Weights of a small GPT-style language model, trained from scratch on English Wikipedia: a variant of Adam for these matrices, 6179 steps.
MLP neurons of a small language model. Each row is named by its layer, matrix (down: output weights) and neuron, and shows model dimensions 256-383. Each number is 128 + 24 x the weight over its row's rms, rounded and kept within 0 to 255. Numbers have three digits each. A neuron's up and down rows have the sign that makes its largest values positive.
A block is one neuron, or neurons of one layer that tend to fire together. Before each block is what it responds to, as a language model described it from the Wikipedia text at the highest values.

Fires most on "born" after a surname opening an Early life section ("Quinn was born"), also on year digits like 2020, 2002.
L5.down623:111128093121157149112132117122136142161102107132117140091116108099128117148142112137116115164099165112126154107143133114113140105187119096150141101152154120129139147156167109113161145119106185153127130156135150090109121125109135142132177113096159149120132115137110099126105125138124167141167111118132167103083133161075100133101153058100120127100170099155134125150151146092091128165153

Mostly the line break after an article's heading and short description (Japanese artist, English cricketer (born 1998)), just before the body; weaker on mid-word fragments (re|ach, Ber|lin).
L2.down42:163119139120127097123170128135151084105127160140109100148157152142102139151079118117149108121125104151135111137144084167104128123133118178108093150134091124134147087180118078137171117153149131140091130106126137132130131126149127144124164163116108139119146097133100129136148126127160130133136137118126126148150127121132140158151154137148116116132132146122160108136134116141111109131069
L2.down46:136101102148155158130158110108103162154074142109144172154160106132075137145094105117124155097108167117111129142135113096122074149106107098164173113131117113118112152121140160138126106091131133142144119139106108112130138127126144132126111075119146163132129166160111135126088096150117124105149167160097112092131135112118084147144106149149094143138168141143151154095140162161168122137134
L2.down113:096107152131140107150131134126138164129174101126139120137112143107163165078122148105120135114086113124134125138103153112134165070147110078158151090117172125113148128159104144086108161134134148150153118042121123099104181154109136128109095107103118161183121145107128120112120114141113156128144133144129124207119119139132100133103131144108104157153143131143117131145109106099143126137073
L2.down242:122141151097133138154156111145121131097174154168151116114138186145140144137101112114146151110124126133124104094100098086122088122141061094158137121173119117138125142122123154147116098147150164098111146117102128119159140144158117096098094087101115123129151121152138156135172110131150169155112167134099115145096119163125132177135128140113109115092132090102108091121125110126120158121153
L2.down274:114148141101100089153122121137135077143096101142158130136123153134149109121087160131123124133112094128108110152117139137095142122127099089113109114117121167102156147146107136142140128095111147101140121138158144113149119126118157179141135119141120128105118123103087136137153121123128169178099145123126128137145113134133107141143146131116070077118132148169147147100116136119157150150134
L2.down314:108105084115109144126114072129139135164126082155115085183114116137127154141126155097135147164148143118138098124149155144110083131093137156122140108117113145131185166112145087157162143152142130117113148152141136129158104100114116134106140104123128140146113128164139140148102146129158158134137152140129087139106133125122142104101133130151150102113178108145126123227114091106119096105116
L2.down558:089139122135125095104145151124120143152097134157137138118149157142100146114147124100082122133138131128163128130145117130132080140154121072095104100158140151092125126113108114110121150092111167119110084147103172159124123117123097130098151135162106168136127101109208119122093145148146141110125145103134093131129178160121137149116101140158101109125188129123085093128090094089126194145134
L2.down725:131125124107135115117143118123106126151148161122107122103132101126170134114101121158151118158135114172113107131126149137123123145108102120089096130115166182115138077166152134122141093144119164116180140102142088138147142098111115131125109126098137113157176111104103136128141127136115122121120150111147135156075111116115156147118148151164125130097097142139140121087147135100110133188125

Ordinals like first, second, third naming a rank, team, round or place in sports and statistics tables, e.g. Second Team, second round, First downs.
L2.down10:099178134177122123107169101129142131153107086153119137119175131133127145175134132109138133109113157112079147115097119100140116140127130090129080102114087152139107140107114106112107142147134120138119153185159152116117176169168123102151110168120145106118147154110096174127084144122106143083120116158109111129115142090125157115117100162120120123120129088126147140116156140113165121097110
L2.down136:135128105099123141141145169084112134142121092085095141150160137150126113132083113092152152125138126140128157129161085130125158080202127122158139140110160114151106102145171101115132109142125112109118125110142107138084153130115124122124120140134096124146138141131102117146130131109131143163150116100118080149198147134120099109143130145131127173115089129143151112126095152112073135128096
L2.down143:162119120129129137112131139128114142154113105125137147125151137154121119142134148091172125118152141157156139135144140144161104133178166101140151119096128086101126120146121139098149151084121113120154144111120107097139122105126128093137140116161108089131163160183161120094098130113142134133111089110103125160113203162163142133099124146152072118136119139085167135172129109119117086111146
L2.down233:126118111088159152178126115116123101109119115133132147178094114144104117106068108078135096183166156108170153137111132118146121111121139112141086113114191144117101114121138146151120177146120125157088145162150118169130137134117099150131128132092122142118127140139158183084163131159160135121114129109174187170069127140131152109121095163117123104111074111147122131085111123137103089128095
L2.down258:113115124178089118105105123116161152141145116095158115146148122100125087120163117137136127118126103156119102100139118131116136103171154153101133113113092174120135070129131108161152143129132124125165105155110159145117121109145089127102109075123155117171132144153104164133162135131147167117138128128155115129130144149119158124148098094119117145155076091097148096141159162146109174139123
L2.down456:131136130126167100129123118158134161114117064129160122163106129142083134148128104107139192105116149120077115112128133074114152109116136121110154126119124133117111082136173126095171135142132109169133122131144137147107149192120153137124098110108139139110129140129127128132092167137106122146124132114130150116105135094111122141111122102104134152177111110164096173167093105145112086103083
L2.down649:139106130109137100148111156105113091107130119135131106121123141150169120145078135136117142101148144153146094098150087181114102115117106113135109115105132128132162139152112133093151123149143102149077123147135122085137155118170108090114140151082135099141084167147104147116144135105146123106108100121115116125135144072124121130107100151109138132182139115118166127127153103126110121111143
L2.down664:140167114126173124147123116162133116082099136130133090108137120154123129140126137126185150096088095140156098146144075087121117124128133168144137115128088103119130130147090127115145107124182126122126119125148126151130127149124141135135162127128107133150167166164145132143147135117116176159107147113129115160166135113128151163133119161129119114128148164124134144122151129158113124154154

Pipe separators between column names in Markdown table header rows (e.g. Film | Album, GB | GP), plus line-initial dashes and year-initial 1s.
L5.down650:104172143103143140132124147076116141176122137130105144157087153152125096103147093143173147106138133167128116150099116153116095182149145135121158160149127119140112140136107169134121097138104118116136106112134108116131127184106136110130149129072146092173122145119116106097135139151115134121155090104105108107099161107142140135157125112106145128140120138120145119140144106147145128153170